config = dict(
    num_attention_heads=3,
    head_dim=64,
    positions='rope',
    rope_theta=10000.0,
    attn_scale=0.125,
    parallel_block=False,
    init_std_qkv=0.0339,
    init_std_o=0.0,
    optimizer='cautious_adamw',
    learning_rate=0.000732,
    max_grad_norm=1.0,
    decay_shape='cos',
    max_seq_len=128,
    doc_mask=False,
    dataset='wikipedia_en',
)
MLP neurons of a small language model. Each row is named by its layer, matrix (down: output weights) and neuron, and shows model dimensions 0-191. Each number is 128 + 24 x the weight over its row's rms, rounded and kept within 0 to 255. Numbers have three digits each. A neuron's up and down rows have the sign that makes its largest values positive.
A block is one neuron, or neurons of one layer that tend to fire together. After each block is what it responds to, as a language model described it from the Wikipedia text at the highest values.

L5.down855:089143139119118092139102089154135134128078118110174092159133128151094106128098100140116123098105148132113082110109099174126113156073113094140113102133133149150116151128129143164151138097102165114134088143143108173147111105155129118102111102151159142156142096168109088131162147144132138169130107148129148077100163150117101124091139115127115106148131160139140131115135154120130142139127137161113149064126123130119114079114087131118141119119106066169120148136126118171129128130109113144124140157142116140107153142117138111104098131177108085110122122119156185168124124102070138137
Infobox colons and verb pieces

L5.down908:153149116148163139113112124104121133081152120089133161118122117105108060156094134202130118137120147121126142126140107141114140125156180089134153142123152125121147144125149107103127134144192095105088110165171140098089145127137141140116147131114110134149136088141165142120090123149120141153115126133142139114085097123130153099105083175076066127104143141124125149110112120095152161146109074113108114109094154116117148113076163139143129095114113144154124127127107144140114140142142121171134115120087115163099109105130133102132163127134105087080135128106098151109122090130126134156
Plural quantifier openers

L2.down44:131111102103107115110102130147114103120125112117189136112147152108137136128096122124131121121085149149128122115127135115133144129169183135125102088119116129167130164133097180109116169108114138149160101112120115131161137085117132123120109122128151160149141116125091131103144130148110137129139170092133149060098133127151159120161117127113135152134146093148111139081159092110120150109150116156139113163107103133163128149153112155190132159098103113120155112134099148140126137163118150128117130116083139128118119120150120143099087103149166208087155091179180118124139109114097085110
L2.down366:126115125137121131152140148103178152118119122086069157125133123108165102163146127129097107128120127122090129155155135141124159115116111136145108139129113132094125128123117107098132113193122100159143104129123179093104150151155151144118122115132090128105143120148115116128180121137122111146164097119145145120131112151118153187113105135144114132098143098121100171112052150093112112096117120097171138113100126146142128153125120113153142130137097142156155149113126115097121122115144072125090100096053138120088151113083118122127119144130101085114116157063108148111169159134145102130
L2.down810:120149135124107155129126127145115140112162104093084093124120130134141059136121092119116114090131148139142130167112132133100093152151145149216147122122130148147130125142110121182129159156120137136138156098098130126121130134130141090137109152120154102096149122095148106148127172119133126120142109138124126132103112118170113156146097112147111076111141121122127109094102146120170143126145153085096114123123108120174102144147108120133143137101077140141088164156142121144068169135116172157102145171103115134112111136136133160137088073115149094145175131126094100173111138132128088144
L2.down885:131101142118123116128186153119101157126138115166120131115107135123140071123112097119122110151111182135145091128114154104078109107118125154145098148155115111130159125102130145129127153153135144166115125127167143149069123109127165152124159128131112145118136134121155124177137145134138048120120123121101128084115101149167119126093103125138116075117116110087121113114058141149127130104169153156100133119130108142119126122108131089102091130102135146150132144113152104156091186123136118163110138092109105109094143140110118093130099126091138099151155167136088107135150088106173108129
Conjunctions after plural nouns

L4.down487:104124153104119107091100104161118111141153085156109163127123074117129009149140128128142156113136157103097155146092122166184134102133117131105124111147087116103145133159095104131117129154142111166136145167128114149136128141147085114131138090115151128141160127100157155152111157128168141136126161126116119147138140103112126144109098126098144084132125106133104110127131100156115140130135094123162132114127121142116105148078108117082097135150105118133117107164120125173155148107098134101119121136140120148108151170109086126169102109141171123145104149104066123125122122137143130141
L4.down865:090107123140128114154102139164125108106140141149100159134157103119138171118090128130125151183112149152110118106112150071153105119121093138138146160080133105128131137134133146165083151133102137131152097147146123128170142147146154130108079117144135132125115103145127138121145145139108099085131107128092149110141143095118093140129108141071108133123127140156139111160196119129161111104132103119133130118153109131121129129113125120124142087142095147143130135138126090130127142119155135111140085131162096140129134158120122132158102159122121141106132123108019073140170083144164115066
L4.down916:143151150093105169142158114145128134124104126116157158140165149097143077119122111174103140121160127125125144133151143116088134113110107143118088096143075137101176130165141061143152134143160106145131159086106090161154146126149118109108133112140120122131120109122167159124109120143053147136168125144106121108162118102130120113093152103139136115117131132131137119136109137144119148085117095109128111110131177113149140109071121119090116140124161147116092124135125133141104158142123145095181121170140147146101187149098122086120151078100142109127131131120071141130150138110146167136
L4.down920:190133084099116131123160170132102139124090110145093132108149118188134116120144111094145121154125150103118132122099123155080091126138083106118126101123102130144100112101124113171143170161125114114146102120162130173120096100131135088112094095121120125112150103174179124105105078110129162123146116138115152166116136124137136126128121097075118123110162127156131105151173099116135169072154142135130162145134132116146106113084135118121161122134130104135105156104122166140098109134108164133072128129110146174112127170094121144133171132138154147133115093138133128092140154149151135140
Noun-phrase joining connectives

L4.down41:149148090108147102137161096159133155136136122073128168143129100116130128116195108150162108132162071154150180143116091124106148109135164174123137119162123163153168095090132102190113133135118135176161107108129109109142088145097118163106125151119124147102138093103167146122119103148147156148158092115097145116120098144124120127142113118109131144183185116149132160128122128123109158101154099116119148140116105101171125114126115125087142141131144115133133139118135127137167090081129130132118144108126146126118115135159118141149131132151128080131124100130172099130093086113128087146
L4.down228:109145141141145086114082097055132135107090113117148104131116140142125148129087136119118173141141138165107134122098077081094108157163148091111083157130120168141122118114186102108163157102121140134099138087111133124138145125095150172132113114136170123144126145155103089092142134151162141149138131101123113129147162142099100102129161144126114094149152123105161132102128086117103128130136165105166133131136091121157100140149100088159136101118124136206098087119132132118130106133147172100141090151181103148120115138126136121122157149149140123113137131125129127131124137105101114102
L4.down670:166140124122137138133137129163142129096150164093118068127096167086122185130142150154102128143132090113103127072139107115130137165112172148135140138209164119151118087155128147066140114151107129107129134160146109134141134079136104170112160141138168102156149135133101113110153113174151151137118098123125141088119122180152157109110099164125125108157146159137129148138153165127082145127124141164150128143124109107127178117093129125090109099133137142120112150121100157105126101152144104133128144104127122112098141128117108150150102135108127134162128122129105194140142129121113155148
L4.down886:136138113145111146115129108122154132140137101181156154149139088118092147121143104062109091122148092097101151107089137156169085138128145172131113145117112148119148122128137105124154125118085089114114174131120104075108080133143150106102123139119152122126119107127084160130129127141131134133117100159114135107148152140170132073118153072103177120106131158108116141140080129131103169115120104091117126141087139117186095136126142114149128089129110163124146122120127138090117133112157151147135105117083132124121141157132110120125146098064159115147119133093175130117096111177120124137
Mid-word continuation fragments

L2.down554:132147100122150098141104114133113091141146122150126122158135140105112164160154141147103116121106126131182134106130146112139174122154134164143116066130106147133150090149133114140126102180088144089160081146112108155161117127127110143104116130129114133126169117150092120143087123164174110157142125140115144111157060134135147149153148166175091082159125135117117076138081111135078115143129155121134160129117133101121123142146174110112105144090127125111173157111130139097138118117150107147140132132109144124117129102124113159145153113114138175115116131095207127110123117141138079150
L2.down596:124111124091113096143099126121160141136135122096139098116140138103129099121150121095145134125148070136154127135117125090111146101137104120172114127119140185123146107091120105134140140129152106144118156111124146129138126136110113143138087166167103068090144114137142147145145143165173150145133125123090139143149157106120090126141104140125111125138084140164085161133198121110153102090133097087122157142101128089127126116134144145178174106104152133128086131128121117119143075124121137147140163128094141129121120128146123137121121164153114121112175107156050102158136076126176132091
L2.down771:106129095128120111123158166136100133130154133121088127125113124097154090152118130091116135134107102130150082104084141141112079128117173158132119122094134155137135077094141149154131168073131109088188125137146103154126124129120163145093142090127121121121144122136099089104138124170176142148135124174170136139112121142103138086126110162109122137119131147156114098114178106103110135141084113127135144129114118160123174128141111138157147127095113127159109157117107153083117172115143092127133098147153122105144129092121074139141146164097108119138104101125173155173145139123137091095
L2.down825:111135125127184130088086106117138145133102137072125127184159112105123134170124140144148157098138150094125141125110095117133103104123128156110120066081132148112146137142131098116143115114138131107136173110165129130100126133163159139135121123157174111128118112119098126108096161077103115111131116145135162132156117071101148117087144108113135128163100131076118116131132115149150142090098126174102152160153119145163130142129134123148102116137130163092118146121150108136141130132174148135162154146166120150129120080076098094116154178127091127124132167103122117173135109145108088122
Mid-word continuation pieces

L4.down297:122124131118145103160144146129114124171163096141136112118127140125175085148151104139126103147143090133147117128160127143169100123152167152137132112121129114127115131131129130110111112149122114147167133131132130171149132114098128115157141083122112120145123113161108111155149124082147164171144133121124152092125106150040119140164122120135139083144179118116125141090102126169105140118130126119166150113143106148105153142120125128105149131121128117142132137093071132103089154122134111139138134186131139179101172147171121143141159104180135130088154115131048115144068108109109117104
L4.down620:120101129083180146135128136143143144158153139153168118156135173087129119100145082108102163096106104157139098143138113176145136147108154149118107147132127128141145137169154096099153105140107105164144124162145132132174163125118112157153114158153147130109112136162124180091110138097148121151119161113148159150161117108119072141132123144121173078099117121112136149138144140189122171078160097122116108150130154102081157171146150125135123150119156121119122156102165126153153152098159166130139108149122130127117139172102157113130133140143136134128143106119093110137104098156142147139
L4.down716:152129099120108171081118096117126140136155134118135123138136149111115095109143093147104128136124143127124120165135148131157144088103094135151159114114131127135107126160122115115173087135136092145167131092126135152130160095132135174151095147103100146129114098137115132122113107169098169150118242120151132106125096142099141146147161094146136122131124141148117165134152131132080123075116141179163127106145142098104158160181114158120120110127142083146156104129116121137128148145139136138132108143123108156111133135115144151130159135153160166117144123123046100114107125135093120145
L4.down827:113129140162186160127179127124091124169146128134134116103149121120127164125141095127115124103095107121151140140108113119113144108110141127131121148166138128116117122137107128123125109109130136115099142129169144137170134149109089151133105112119142155118154125144112154160102136137175169113081168161122205104130131132122163131133112096113101145120164108115128132132112163132124173132134091114143072174144132081153100123125128143155141113101141086131133127111157149190135143128139134132140152137161111124135152104086069130137162090112116142098186082114118084151119179122133078126
Infobox field labels

L5.down745:096149134142138129109093153136086120104143124113140136090153131119151173148085159126122073174093138087125124077119146089151115134156119122107111159131120094100102126098113099107123145108135159133122111126127146172113139169173134141162131063150103125124118109123155123145186108152114127140145158115136116111100158137127117107085117130147110113185104109145160127134157118110138092167115110171127145129109108107108128153109138111110133138119138089136096131070112133084117142107116110143136146090163105121103137143088120091148139147116085127140103096105064119102165150154145131135
Given-name word pieces

L2.down32:123128149151134118164134111149167139070127135105131186083143131101145125107126158102125112084120123154113128120079131162110171114140092109156170116077114141138138109112166136186118134121131122141135192158123127125136117140149148162146112128149178125104146109165135152154107120102127131129106122128127134140115095111119097113118129107149092116173160122162153108119099126129067163155125153093095143168141116113166129131101118098127106149115119152089139185157171149105114144125144116173136125141136143133118138149152103110162114127143172107142140140132210124108128118143125144139
L2.down118:126124166139127094141144149126154121128091120126095153133096166156122123126078141120115080160101123142180114109113108105121162150133146123150140152153145095133113092127175112077104129105144131088120108130120126089156158145099119110149123117135138143136107123145150139159094140158126128171145138140118148166123163140193139141096136132100129130138118135150134181146143140122137118108146132135141111117105134101084159111114146128167134111111150071092155116140121149099135107149100081154123105121149132151114137160156113111172130177175115145121118070121035121139102131147129110106
L2.down149:099158127113114115142172115125164098145129088129129080141170116148124126126124086129173117158175114151132140097137162111115150150146111165133127089138132130112155146165132117073171169124099136129148092122163134173108123127116116120174144104090118124072117099120109139118112112106111131115149190160125120090140116140112143107164147129154121109145116118101157163137084121106117149096165155125170144127120140143101120169131124099115126174129136090114118109099132146170086148146109101078095147164154175146117122133158129111151145134129111119122190127149115130152129119119111138164
L2.down386:159125157137134098134115131155098145081121100101150139123118106142072164123108112141131099115135143117126101133116156087143147152174154172132136145200119113116073161131158101109115114109124134137163147121107115146143136157140079085159153140110109120152156140080118149139127123142143183138154117134118138115148135134148141091138134108159175106142122130149129120133109140143111122154125108104136140117132118121144129109139123153117116120167134056113104117137142116117085122135115148160059094173162110093117132112147141128164103135156115126150177132145073064133120096124106096127
Final piece of names